MLP neurons of a small language model. Each row is named by its layer, matrix (gate and up: input weights; down: output weights) and neuron, and shows model dimensions 32-159. Each number is 500 + 50 x the weight over its row's rms, rounded and kept within 0 to 999. Numbers have three digits each. A neuron's up and down rows have the sign that makes its largest values positive.
Before each neuron's rows, "fires in" lists the words (lower case) most often at its 100 highest values on Wikipedia text that the model never trained on.

fires in: "0", "1", "of", "political", "3"
L4.gate409:474506516393496512470449511524485560579421476501474603555487614497548581516429471481472522606500595515478476456453480464527482406517486493470553511540492569499501413494472449538440531490557422567458481566596490444478571502548542509496432468551557499509494544430533429560501504542513549505557550503470562500546453445470510456556458473480421545519477468512493552561497459571618510514577
L4.up409:525489424521512456605562431537433445508550497492479490582544433501476475437514488404476471497571481553518395492505501573415430439455529540512572516466486466457568477558497393560453501517507455523490425454533486572451541545514491528521455542514453472554471482532506464455471481523535404569581455471504514421469413518428489492565476470529503428449511483562571522497474493508501425463500
L4.down409:606429561555450478553468567446446458541512480482489501578497555524463481485485527407510606472568460482472477617474540539486393482450452570427582546455532503508514521490441552578462478521495444434544470442536535523479493506479507477515568547524417534457610453562475625455492392536440482567514533577443599435493469535407498436538543522541432503488565491521523488473525572485490496591526

fires in: "of", "like", "summer", "saskatchewan", "smith"
L4.gate675:478508501500487484410516415539408433460456572509423494581497499502495484441539517555478458485510435575578476448507568493488437490514566546471465430517522485476498546545483478508562502502528492584600499382442473428539523452533508551485483479547434494496537476509530461596489507598395429457557569594520568520516433505545482414538500527562469463568614407479543457467511534497463474414431
L4.up675:496501472513385491441505480489568434451485527527516419483529499538526486401569619450496492451499538558555486515463477552400459418471520545519428467559380455478331474584558429527530477546445466496506472529503520485523430453488550494454596462552511567533429467538477446490425503510510452477575481463535486506471499570535504457543526504461570503512612509499491401487560420442527489429473
L4.down675:555510584497472450505528403540449453524534469418511482493439415511487502525485517507415462600488579423528548595472426499456526517491479498571650487445495420512546450489615538453491478581572611491504635484518536490455494447527484517524572439502569540445460565416458510593468418495596448439537478465508453510496531495600547520505494522523553553481482454485477497435467506562474508512454

fires in: "one", "no", "two", "above", "how"
L5.gate230:553433569467490421463474527593418511463455573460516422525574540476466497459509400470432537464455410461470533528501460487498515479489467562516493496615541526419402538418503483505535489554488491463548534507453482413467539476449496494557481518524449519547452549423527526545475577476553564546444529535489396444471552493467541534506531512458548588545487552503527468394559475513539501442567
L5.up230:496560467483498583460517477489475563499514523516537491443496551548550443430465466548511509503408388452486488536424489468583479537500615531490610464526457521471415465511591431497558463536439547560493475487481522494456453543537507420451486380487382466488492479443564456517464488566498496470528516457503530557424448491584549537531588490514593494529610527568544518423572525496436560474447
L5.down230:450555444533461505520454520464493489553489514654511410475463519487522468564423454590514449491405436465480465496519506561498490459498482518529528563473524532412443426475468491444490386599592483459553541470498575379487429539493537488502544511537431526404520504465352515443501535540480461533544548582592592567502478517557504444447523606453579520460636541566500569403489484551400503527503

fires in: "to", "back", "top", "total", "decision"
L4.gate696:487473536583482577514453493540485531427535461537582569429524505538450381410462470514432439489395593568542530589427487534465561482451456506528451442504473450533545447564452546477460442514466516408514456457452564536462513499467526625485517572583452425568538494486561526538494471443562567418558435471527536459530483366510519524464445543557509460414636543569452473387412490486443510534565
L4.up696:453446550548665529506423525428546597434550512526408518452502462504479537472405491521557582461411571605468456514428557542432464494544551487492472520569554494489516561454454437522565546487465452483408517468467536527485493496518531483411521454593400533460563446592459556501497439463478577530543505490501443495599468374508527510485549468595450510498459430420524503560511459512492596485477
L4.down696:543581536525507531513441530523512583566550529576549444502592457495431493437427559486496542475470541470518584603531458530554309501553505511456460550505505492507555520487478465552474453537515563494475550389523534521525487377497507544559470453577591534448493449557524527511484485506594484504539485578419425499502423568473560393461491553478506568604458533523531507412540479500545547522484

fires in: "a", "family", "ireland", "royal", "average", "born"
L4.gate489:521485527504516504517491557473536510523339394516441565498580483526546475463509514536468500589411479551458523479452460473476526478470529507416454583540398495491469548410549566505631484510455488544498491539451550510511504460445486493563450463537586426559531522508559494497492495465526475520550451441476472412447540500451489490544527558563510510498447485520378492530528572444448532559518
L4.up489:468530446460467469509465473383425550536497565536507541495499506551595467486367527488435520482511476444458421522517418522522426493602472501501544490496479554511455528522485454544368554467427452597492521527509472473399467520486509505514475562415491407525432502567579574501543476522471515543483457545502476563480453441496577482483554567488416555525476426515489443560493477533426403491512
L4.down489:513609508572404526575480521460544417417429540480454570522571454503479480544557565566571373512432511479501528503567522519522414563589588465529579527543460500528481452497556444569435563524489407461501519594529493429556511566477485532465456468548514461524562512522524580552528502502459464569441429561463540485436424528466447537498462535546555505482500556575555488362475485457444536514509

fires in: "under", "to", "throughout", "of", "through"
L10.gate1209:434487526486431533551430474494539507508408527416465628477516574492453489525427522546467517467401483577632436563544618440571521501502526607504416437575457595510437431528533512486529485403522570466455430414520445459432444454473473518382475403538589475503462410557614559498487494436497567564480544445504555476557498571462532461559506535577463509491394499535496528479479434532628454510518
L10.up1209:518490460459531550619524516494422536543434491496518602571497520412427456520490530516504466568511429497550450555488512453420448479405570539503511598592535485446439416501536525542490490472555500475472498439487493526486543563547478437449443391489493560537585503426544482577487600516598495546465481418463486505406530488505537558588574543536505503483542486442468497458494467597525445502571
L10.down1209:513500510574454518495525466495466426511516488492441466544513537487486501514443570502390460457472579570449526485513567495525478490474496560501517542500562465443475444455515467502472480552566530485545532489454487460473497511504505508411531426564580569563465563478502501501499500489534574452507519413521581511514514527489615478501459427552635575500473510422448486545525459501461480512467

fires in: "has", "had", "have", "also"
L13.gate58:508465479654476513430484553428517511463524483498422469523441470401503422431496495455479532477491486529480471528464520574490543469495499520463499404526584496411473472511472498465452485506505529537689501580521473493554492566442509520453474506565501561531533521433531490526458501495544564494424509538422552487589462424498420546547505521472502452433575497470524505510599478561458527419410
L13.up58:542473494429543542430486431473525566535361473528469504476555466548568578518434534565505462528535462534452546538467601549530587478490432468599469469530463497365487460437578491519523501513530504493572558468517427536430547460516527535567506490508461451465505563526536534545517521555518519644481509524408519426511437436453485563454541481483482425416561493486486555474478440453432447442574
L13.down58:514574492566496484519553503569398504500472527514563427488590472528646606549427605576514520461537544550459484500490590428497469523479500536527464470514526539450428509511469529544566478414492519488551631525478464515485511559512512514588532570483536558522564584452512529461476560564577384522535503414571520529441505528500499463458521530586559509520496487413519453545473536511485521496464

fires in: "first", "scored", "debut", "only", "000"
L4.gate414:606469416544503507526528517447467580507516420482421575503520528515493560493525424426459482505504488508454498377456469559476629398352572500515485498549517388451630450522409511503527534490516454424526471480501406473587516488511611464440473525553520508443506497556515563481424520436598458525593506532483609493459510467543472568521522581523459507540482487512472480454432400535532554555414
L4.up414:460465478478579545528458448461467530479456554508548541523605471512431486514585510507531435512469506416530511446545586496513516420434474455482489567540514576550522476610496460543518493575522390521498503549461481479556529566484559428429510579461541520407547502566374515380514491575551535526574494419431565425434476470519502518483576453438508438495461517543519484450502453485549521538509
L4.down414:424563550465478531477379465446488497495429490474571389479445469542479449512506473473558414518471470573447570527492511561524550462518433492472523468465549452528413516560472511446517454504347459511478540417518482492511540587524464555462605490430503529579474499431545471584550516507459424443510503436540416545539493459462534466362518451488429529582552456479451449492575474532476488461453

fires in: "number", "one", "line", "house", "master", "just"
L10.gate36:514449403498521485463450543540486465612562489480506530451585481535465543468408471458477542476497458418528499506470511549462509465556528484538452561439590562473456603382538531472486401546431499538393481571492446467443514492518582428508434579586546464459480619482460580456446554432466429512408560526481488491485587468541505450551485582407426486473481479425532492491572553477509444536459
L10.up36:507573564505541478472503444553492545595492504519457401501443452487537561452524562503520508433442442522494469498430470480569536484557624605500492500456495473490473474461451379468530539372469458527500537503439554485547471450528379470490527525449505615444572518593435485471469459489542468502464573493535475551490574478638477493505498526483481529423591450477556546525525574526466573467498
L10.down36:523536500496461523515444511558495475554413522444453509490446448508459484505506493556487536578474509532463567454490516468570503513411535456572560578475445668415549510601466446403473520484424488471510525410583447461544496579481536497564545517437506397493587520514478368493511403449480516463549538555440531425506468560503463500456406565533504507575429522483502440531429535505623508475483

fires in: "railroad", "wrote", "learned", "learning", "literature"
L5.gate1284:466505480471518484552400504423579560502454556596460497522504469529645501444445432480501471572499503490484449490513415432517455420545553536538581517597497426466471474511492490540476464452519479590561500476577516460459560497496469499456500515509502589500328522477532444449516568403491458554522506548563493474491469565436462399497479466412514486462535503587537520569471487492422533527490
L5.up1284:455521463496500516519483528528493472427510500565500508463413458506486578476547498541580487437492498411539522464476519445613426415459485580459498533492466441470427553566495462465483505508488601437480469472480532659513501395530518527511524535559665493591424499558463480501426482527536492556462486565486485377500368497552543447520376572586482596475415509545465461519483452565362560429412
L5.down1284:437507573542517486512536508519560579498415510467512493528500420518486440512521468422536470578428540566486483541523527620471520514508539566597535392523518538573530470427505578432538521341488418570526429489456426499403545493505453536439639552557512510455499459532506455448504522451513476523538527595513501457433501422598423485424561425453462504545577489527488456418521519528527462555568

fires in: "two", "one", "several", "some", "website", "many"
L4.gate839:557520441486530494483461485487560525506536488485579473443539534327579497449472432454444581428581467448476482468419457571514578519566501441485488478465428592458543493530489507412423500473466406505497524620535391502526497514635462581508487426436541485466499509470428522519496542598529475498574436516430510387474520517529511443531526493582465498393472445556626586550443518494439556463531
L4.up839:495499450531417516520419578539379474496492575581505510502562476511483427434504448467555442485469432445447540492478501503473487531474449497417418504518520461573542479515442490448463475541490491505446495455516519341550497501489522482404496423441489491493559479536483463543508443439494434566391513476634485471473502566632506436474516455501453472402497476547401448400618454449511506565388
L4.down839:441563456541495524484460519625469399557457518453507475500426395474529537515559513490534437548446510554551521504583485485500466568534478587568605514482469578475497459435562545524534552464499545414439545591492535398516567559547402519448647444479531422561558529518473514492497450480433530556394547534425467492482475448548486529488551534484537542470523500504460483642435450490412434505436

fires in: "however", "television", "times", "although"
L5.gate950:513532549505590506504441393525457553475510434425537570505478453485420480626532484423588578509538572423555485555474509493405507507523474560426482428549571441521427517533523433520556477451577539568537451605510445425434470456437477515384555550479498537551441495437484513519518558521502451415464557547481560448489552548509513435471486487644500529493495448611541529547504502436588621494527
L5.up950:544503454503506539458511431560549497418485543488530600442487516560584525539517528577475532552569475444535521418482566423511407507537536469511528490523518535544422493499573460528480508428452519527554388528494443458484482468422550572549453449582548489543473542495502421431511468572530539469504472447544438453501461523465507396510516470415502473592486497488461399512482532443387567522477
L5.down950:491547475533491477433523440477526470422505418594524480528500533458508471402492586588500435557472611517469529572425533439447561460468551434543479491535501429474486482504472446451513534547564593487467521518443517463500569519518542506491542516523565481387506494469411428542468556546461541707507505548431457428542538484497511380486527456552552511472446468450558509463459484478523431577509

fires in: "and", "or", "about"
L10.gate604:355543472451444572522579492558497529528427542557478523555593482561484468560442483495433497505514491562406517465453530442558553549489529536460428421517472434473542524436574466570485530466509491484525507452488474482539593486514587519542502510460457423515481461473580384533429491449464415507573528481572426417477506439445400566495486513532596568565552481483482549510443482493502502510507
L10.up604:443472571503439512469521500550513590482471563553545504473460491413500604622487445547486523485484604406449495446552571528565456568487494484420450493546534442541477510556418550531434518499510585471580533529556534541492523478482515509562533510534544432602411494546494390556458533584471409536502456560484479490499582531514470450527521531580529479470551481506531514514567555493496478511623
L10.down604:526580510478575542568414578513549513544498489491550510508513514477421423498464503505514500500483533446571542517484547458483478561393473395459460558532525471475521527426416450502590427561506513460543535514460569460480491554469523491380522520523489558429442526556427484520539551559558384536435580524453517542510424458547435514570522554439562517386508504436551488413538494529493565572516

fires in: "two", "three", "five", "four", "six", "one"
L5.gate220:534469518608548448466504446525464513479536603435434471533572524444528441477452406461509499493462420507511612521478572471420499476477432553513468481518464511472557463526483565488437520601552559575458417426451454448542451541551424606505474362464427516515547539494474456627456520445549474543487603533547561534515525438583541434494537504542543555463491592464513442466470506459468502452493
L5.up220:422544505566512485500421512532565535500569449509553499575486492459476521474464497537440451505442515483494380546471426504547466487567603561574550524648592557490532472456515558500486538597542580554484484496476425483522421544542466438419492431476521533451558499470491431504465561542537510465482535561420461523529531470499565440484525567532576542443566488531533437490495532570484536469413
L5.down220:491480527508517488535502543450491507503520493425508445525516459488427506515429448465524466525512470489509547451447525507404525442518505485502512480528503514488470500535435480447547518546560534439465490526485499457551494576493506564500923441492491510440468505426490511592447482485572464544482595503557543480455527493502501448522528557463555462492560469496458520495501498502474491469500

fires in: "of", "in"
L5.gate8:479409484485437506525554554501456504472520514498402500422523503468535535499442479558330558548464421570531508491500591533459512467501591569601519502494540475515388526486560459438428516479546462463472451513485425504572500571530517528445447511419533493391454509552513556585425492459549480609495466537502460440388536477442478564425497440508480525495527511448524567457554486463522466514521
L5.up8:605517556423366531506525566537387551508494484485523602465504427528514413575522472477548527477516490511507472625408471583510437481560579487454508510529422524568504474420429547601491492549530496600473563489505520534453463540484510453553444522538578525489482426505407515451458594538387465525575535497477490508438519473571456513563564422413425427428491558493441536567480523526560459563535
L5.down8:550514495458493514498462473484387440442490455444471561355482476415563484480532526532478529507508407574468479456552537546430437504599553511494609407480479455462504478524565561519441526508559425464478577504474518471489558463385498476515585484489481488532596471470407543516540498510460518493583586447509555508471446444461519621521498539496499534568485507516549570470506410555555452585555

fires in: "had", "has", "have"
L10.gate665:506457523490542509545497493503603454524477453553377478414508589609588439455487448510475474549542588577574480550429516563538544554527520460560499528489488546465452467460434490460568557452439570518546535548550383539475538441587523460389446506507479398554527454607536500519585494487551473544526470455471531462464521433463457514503578450539424479467573476557509411431532492499501468496452
L10.up665:430492579549490479520422538488487549543543548592504421409483531493522497409538483480533465473636549535553459491501491445499468411515427382515418527466432435509542438495505543421468479537489511491478467504504447477478491487460556524523497481486490556575582601547485623421489443465377507560579586437466538470463535475542488460511492472506473514487580546519525422473550411513465478468489
L10.down665:467529504485554530494432564531532435496537610586407523540463567485512623487483411504480482522414478479564454540534515546555445455510442505392566505426474474519410510421450468462549594523526529453502497485478486540393579486532560507416515500476427511473515518534506500405390487469510547453550456516468479452504519499409395601506519500486561507456599431464444513399502425359467530473472

fires in: "scored", "guitar", "came", "guitars", "aus", "scoring"
L5.gate980:536554516422543341467562584495446531575546489511492499414585507471443423458495519546528478591475495553444566455511446623536475410546488461460495521505606415516498496473500498460532563445507487479465578507484469500487465514500465483473483556492503533516481449529505417534535602592577546559479490451495466522510518512500497478589603499511407495413414444579464559508405538482452462544477
L5.up980:641542526527495523527504529503430556534448485493566560525443529493450478561424536525486530590482479491597455445492476476503468535524480432522465533438517536566500525493576502529509503467533497517592602465517437583529511546554505483548523508576485523576513403549397507468523549431437499375530496440544568471447474522494507403426594487453516445511522480482517569420567493485456460431490
L5.down980:479485540496521468439585475481492533463469430466654425399514501548487509532464518565469433567554529513521626442566422547464471485535472450467416434491563501493536549542560472463428468482539544413517519482475514542434577630454574476506544479475516514469439470539480549482496506515492523571496492468476488475534493473513471556534581498551473630544443434449505496505460524501533494546529

fires in: "one", "that", "same", "some", "each"
L9.gate1234:517527592506565491567469502544492569493475516562527499599548469379454474424422447532487398469481451452408544567462490543514467542434615502529497546577480572444500397456482458439479450569565561490443477523354531501515523480557378589499480545526588517505498564390599532472451517457433493429542530550451549503523565485509436472549578530572445558545496480456492504475496483540478479463415
L9.up1234:505415524473482490540517611479510519462483553489509564565414504555525516448501481399494409530571449447491459526531485456572591560460517488430546412527474536506506518428542469510501518508469464557425476483427415465554474529602513562562470490509567516599486585496499477479524468535497401555518553412515547429454440458515531544487556591472517508446441515550601485494500491390473439490447
L9.down1234:518610579625618400440497497510492463451421464526560509595555499450465461541467475497567493518514576438454493542488445497491513469467542402564508586504595435379477480393522456532506475581502578474467437500521492481555460460493507600552454491436562478495490595642423518419441474498489494571496576498477487494477483546483502485613500563563500542451516486499517540540482485527553554501445

fires in: "to", "with", "according", "were", "of"
L9.gate602:484477467504529538537491575483503508468432498480503587472533541494534513440450616453470507547461502563524501532436468525561485587446417652453431387590456426556412514590493468474542523452480493573573477569466494480519520448424496540445484528476518544521571562489437530482394483540430520507469492498536469523457564543571629500532532545642469554548597568427460466521553540512523531507432
L9.up602:530532527474507416456594555455466496564484462571493445506439548523429466462594443597486445530476505561564539492458450494440450445534589490560523557592486534422504538462474517483547568545527584486470498576564469486458482557577482462526474482531584570541480509438493563415504517527486492521528532459408488524454486478552486489430402521548509541565408454502384503428491366484505475441445
L9.down602:473583507517435567445485547507516498527379576441600529484468489498498530468407541511492543487478514509482513513544574411499497516495443537502519491477516494475425500514476427476525489478520492498617528505494540447497451440439484519483787490384400452602454533556523435518489522448481478424520524504541530357490491488476607576493509436496451525522598492431449420452484542582490475539503

fires in: "have", "had", "has", "hot", "having"
L10.gate466:496454494456557396431476481507475515443402482481481532518479570424520424406490438563460495533444483457446525559440526539588615420528525521426511521566464464451514541395452527450503451459518576575496492491520434491514503520465445425547493476574442485561478537477478655498534453505409432423507495438499557428447436494508520416547503519505501599582519553495554446461559473500528457468445
L10.up466:519498568517510503465568397529458512467496551580581603442520577496489459586423459359518467495471487610623442450563475464585525501507541589568476431531582488490511458525547505438457496448520529575498499531401538548491448516557512450570486497508433542508482495474597485529482583493407500507477402435539548501450451503493506523546522514514513493479475520460501478512606495457492478421498
L10.down466:437518498564516452446523658440419522512462538487568483532504483589564557531491474569473386504426583541536428464453471496598504545535509527522491505519555536485535473572531538483456448514529494437576461506565420600578592502467425485429455515503532419494499552504535475472487534512498482509507612520451539460520503404528470481507545487512485507582561462384425459457525401474480527554440

fires in: "a"
L13.gate741:488607501569560468496441460500540518503440460478502517509542467431623405446454504547476521467503442515474465509457456471573491422521463550573499621628475524458467580512358476481481485532580493490465423446449443440591439457536576563535435525539526506540544558585614471550533597494517500532502452481433584533542510549404437548484494475533493488583500497501483587490495564415536543497493
L13.up741:399475471530518459520570553509492438455524489556558387489538515518429528452553467488484405443497383416458462494378492504481500566562431476511448479557490551522480508426475478585519585484433532489447570555489525535531488558608480548483508451457454443474479545527441540436408522480504566396552482530444565548644497430456467514441591542462524513522492476464479493518520532574529414464484
L13.down741:450506498546596614412496493447469391444555512418477518585565538515475475483472502507506555562494479521543378485487536509569578475645493522520480580484526401589509549456505468398523516549513418455506511504426514514458468493576391549494460503508508501510524470534427501556501474522444562478468561501472466564554488475480505541557436470572341471409463608393465552489485532524475505472417

fires in: "from", "via", "army", "my"
L5.gate216:515510585524523416518473460444397494452483461441561413529491511480526452514462478480541585489475468538522445554393458592498511522561546568539516507487435637541455492442444502514500515519540479476508506504507490486598517482612501419547427515572444483564535424459542518545480471539492529533587539462436489506491410555559484576461515461682482565479565574489455526495508476513455486508495
L5.up216:535554604526468463514491450379472440428489482474536510427508491543560474494456422422485495381393511516441509512442534543548482517536454608503485578567444510565446536523498464553498462487460448561618560506481521506429554528418507452504471462625512395560448498562527541495501477481438520436538488403527466452550508493613591468501527553521496480474455493529451543532557476511560498411551
L5.down216:532524451459483476580487488572535506480480507608493438543503528457493465535541501564546495482427569589435550544530584449536480507467416545539511506475522608486409521500473482427586436526430550450495475598491508484534439438475445479412595541554460453475445437461484478447526478520554483487571500437529480542534588548562484399532539550530451546477470560426482492392413495432466493488469

fires in: "of", "on", "brought"
L5.gate1223:511575452433466520516499418483531532503468491494526489487531472423454533471485501633453485481493547473442487515487579559479413388410603505467492436578558571476500520474492508435500529525557468517475470545517525511571555430513485432520489452497395562440428393555424536521495593521467564577523503493445428530464474443473430501497500503425470568478489420472463470480485452552525436485486
L5.up1223:491412472488434566627553462478546554491508562514480537554521454528570425436439550481548524445469403524492458459438546478506580486543515526507321470471552486456531453509502505509436460496508430590552427566578503567546499543474597469477503501470436502539404451514424472412548561452526498489572558528531480457486487469532536499522505502538521557467515487538524576484481486515600449432528
L5.down1223:443460446467311467482431511502485559523525470471529540458459587506523501488418416400501529548574542478553544504475582465477433491541480476527524464477459497506495528505506610459489545507506565470474573552455516472501495423533458435498505415474572541522483591501427532616431450556541581525491500555542484574535479429441518471523442463534504496496432489497532486499475467486442478492495

fires in: "of", "second", "year", "sauron", "latin"
L4.gate712:496567446544498428519542589484480444512493512379435513494499458430529441490540527464508501467509605555519401426448426498453474551491551478539485480441482441506493363517498392461467562493479447612507439613485542482468522453598579522418470544453498545567531478427525557558532467467536487553531541471517502545604545503523438456528507496524418560448542510534503563601376611509457511455474
L4.up712:523570528596514538496531453474484450435448572487413560453472507475560487534446503494583470476534519520576604444544499484557598416530461469471490574468578452495460519451498523416533480591524579436558523450448460521524464545483447541478518488476527479502546400441463451453482517512466549443499506533498514568578586507507492554586437455434572508389484483509472522531487502438676464526447
L4.down712:514512458558474514541503395473475498521482563613605575441551538613562604410513539543495581575496470533513515477531545456463531368463465513547530518520610625434392535491488561458565514516492474434507462467479448481549483556408442465452463503523620477517514526556451471501542592508450538454555533492464482568506540538497480502433449450493443541448462408532556462565459497454474506503454

fires in: "a", "literature"
L13.gate249:591500475469483559530494477534445468497445462426446527444504524467489490448494358492513484442471521586491547461501496607572480522562497544448481528424560484513391479396482508444446506570559501504617461486434533385576514535513516564506501492530563479449597461518417462544447583521437509476434502559499602587419428605544563501444580417464409430453499456503473432532549588401507469503499
L13.up249:531535521446473492552417477403581388473475485435499525555530552514472477522478410535433494434424517518452478583582552466517494543509466464642463520519446473441473467462529446549504488478531527548536521541550569569484521478532491533458502437595454509525515562526544630453502526503451522481486497423383520579478469519503527597505449470474507498545417500528466574571533479646443374519510
L13.down249:521494425432544474621486556461559513484466410450561475571497514503549551447514528486473441528518495471459557456513530477473518498547481477496491433451480468407534492491565486505443468450581536548498517590489621547539428460676586546604561473552459515518558596487539480461474546521450500594451522468383513529462489599431551463575525493519553513524538638574492503453467533529431481547464

fires in: "a", "awarded"
L10.gate944:533434565451556458441485453478534540643434485525478479473503552516513531379520549466497415533470478494544441488517397550502601486565507492449544536529466498588494518456494424489461561518544547538433587507430486486507444500550461535535464523518696513487531502476542467558477565498491534537550496616397426514428513598444414483470526508437485484517503489502594561501613511509535505412463
L10.up944:563537402554552497438540475494469426537429422488484497510447576473571525454551458603395534454448484470431478516548493407480438509395533462513456491437543477489578508410495483483495468490509507419431599495525488591542502477467555541401566442507590473526488574503501494528592411427479496509507494508487468463488542530549512541472468492544587556407466500548464520516468516497498468500437
L10.down944:515526431528520537537624532533502507548417548548485455560492567485470505574487439542494476521462427467538445489512553443524452610495478477464597434488466415499530598439522473452547454546572488452383491483571504466522520501497503558565645493496448488491522530494501528525520552497579463444515531490602508497558523474547486481481523501456567474529482503463535508511477576488503518459500

fires in: "to", "and", "took"
L10.gate1163:431452472497526488476485531462502539507543514480475526476506546491480471490501516501416506508542524456464502483449471499533501539472560465523466606574525546507536479465466451550554536463612493558537428495368471468518517455460508522554457469440503523569504430447514471502582535505441495526540569512396409519461429509488516446552589509588472532487531556469519559423572426466544444365510
L10.up1163:516457526419474487539500446548392546606500463518464479490517412527429546521435485511421488500527583559451521575448541494533476566422548552541463488550578477462481481464500467481462628544589601471494468509520458539498445541652523504519483528541521636461477578478413435521456503480494470522605517513501546603410436479515564537529486537527529545535472519450494549541527460412520533509551
L10.down1163:494495441507498553425462508470479520439464464487475423556441465467563510538433473405455527468537520412494500494467445426509488448525501429545517469532487563484541499451479444555394525450459540486454448542583521497419537495488494512498492468546482538568540434503541495557568455492475561477518436541543480405446519514470533605442448428478430441488549469402431461519534445493421553585551

fires in: "of", "age", "juan", "aged"
L5.gate652:521522448517444462475429463512454392485480509406415573467479512448536375473464471533522593451530494479421438569499445575409546455533520465482498441460582494508532470461508492504406495496540547512447515444406517475485517475466491483499481516559543474549520463426524466498500559487550472519519477504490455559546544455378479481545545477541447479446428505489481490566461535499480516468519
L5.up652:502433479534498512468486494609520447422589591454414476594547494495557420553489481479528521463501432519439528464549516531451373494528473445488438486573522535475496565558569545487573538508513500674524492493486572532446517524432467464534566476495461461458521546515497525527449496429414494523510541489513436406543553463473419517402581495499458528562617479515406438544579484460433469415396
L5.down652:519475471529497587456605457486484486563512498516444531434494495535393497550496503552510452449535471598543500471419545568566481567541526555441440525597487515468520503566498519420551432477429481579549518550560572538545387476591458473521564471455450511431541507523426519476565483532540533482461411492510361419508452533481507469613453509537478555567570529468513460484564565520479500427521

fires in: "of", "age", "after", "approximately", "average", "minutes"
L4.gate288:619543508561449507476501455596542554494423514382520454557558486504476472496474484429465549477491367499482511470505564472386477432470489574466440457599531604454523476455405547590530557532556524500570402452457464518489469451522434478469446580599587473494483492459499585557510526473483377430539500529532441481523562484482645459483573487435452583512550424424498493513488442462460546474529
L4.up288:497512554528570464581557489513513469495461523508384536472460538557439489527536504467454526494432503562516447502540455424460481510495434613487462438593496483414540571546523510426540490528508433420538450525510476438438505530534522466512495497400318400549501609478499612549494513477470511444563511466518444586531383489511482576456559525468501531503454478462514512494488531494502495523472
L4.down288:561504532460501523440528501580429497435478472402467470493518479508511451457553531475521485492439474477458510487542566497537476494504509452523596457478570582517602405515481522467578519522481554608373522474500518507531551501546416467504389530452453528500565548507482481598556474530546450595511445543448528542436516541466406454495490454456503537483534539582485483518527502568446450521407

fires in: "including", "as", "like", "included", "alongside"
L4.gate742:481452506398504582500499479496524516631455512454496571443546503533551532359476529493389505458536355526496514507434530454508440423516494421475447499585468510451512525470511502513518599552476477529499432482536432490458487599514523534522498525520438493606581535383502513433491497535530450572518505526516602523515384428470540513499544436508384515512447444523428520375450532423520516389494
L4.up742:570515454526509487499485499486530612415500572443372497471562521534536418453503454488547416488495522469464455505498514571409528440604547497431495562538507438485537532556533478400503498494484409480532465530475449470584540422673528486508470469569556506518454589539505518570480512544560514524466494442435580529547444440397470540553416459518473456551569456494611476453521380448445468402446
L4.down742:494496401401546497613496545526508428472443481516449513486470524503491464423484543398508411562591448490537505475527543457500480456466561521502528446499576533468472438551545516526557536399464507443546480445539470573548548451517459481579412408525500527480485493547450512518554464497618482566427484436392583504561466472445608513507483531440541600447488399533546511491484402408631564410580

fires in: "and", "one", "some", "no", "each", "the"
L13.gate1020:542469534367532479563598466486496531569492472513545533428540485520513399537438507439465487494470487447419484508490389530522470458530575557635438526521524542552502554462502465563557491605491542541510479548403466520488491476461481588559468433507570570586532504506478550490484532605466495592411568472465479534477558459662469413475559495498468442490559460437376600503598483582542493446433
L13.up1020:575504577497509461489514473546517534439591618434488498542538437562488553506503483540551477537488552537479557495469464583567553494449566550552610568534452498439488508427466481441488529453461450493500492521452569511539512518473508452475481462509499574513492454426459585432438481399573569434492499493489493461455553532560471575447531557490457508441539499415481520516521513489563577454448
L13.down1020:526446516460454451506508475501482485508436462541590525516507434556597415463423527560554485491519456441464483519480565471528495493483508555474483464550596488461605449536526472463546423539450473515478458608502501451475462422524439523533528549558437434421600408549418457584563525479550469486562430575490543561496463486549552333552473570526487437491444564427551457461511561511536476554481

fires in: "early", "second", "debut", "of", "major", "large"
L5.gate1236:483481535513441476549466490437542556417542500504417469389458516480518510490514520561512476454499542467418361480494495598516394411535520546462481485567604467503506504550446447509455524541397494469546393485446457456530502484399535511539547498511522408510486487527633494529452438391516518531521530420389539525442548510588520488546577499497455465529549550517450488546490511483457453425396
L5.up1236:564530420561505571563417423522457546540493444496555414465509547540446522510516576433524547501494563531513544517509562606416492585501516372385484540482572464545507450487519612469573602418522488586411504541487460511503450487471504484442481479520529495447435544494484469543476591536448466521633559497553542540507586564530498538515494559432467463502537518387484522515449504607554545370522
L5.down1236:458454457441525582492564409459458477537557545501543523467621386504508518617530519619535437447411486569505598532555445438601439374547589427475519551443546478386485510523455528484524490571531512547544555519468497512522546444496491453533417439552391478536478466474501561540597500551493508478546431497526432512507485477522610523525519535452525539482565477482532487506489448466479479474521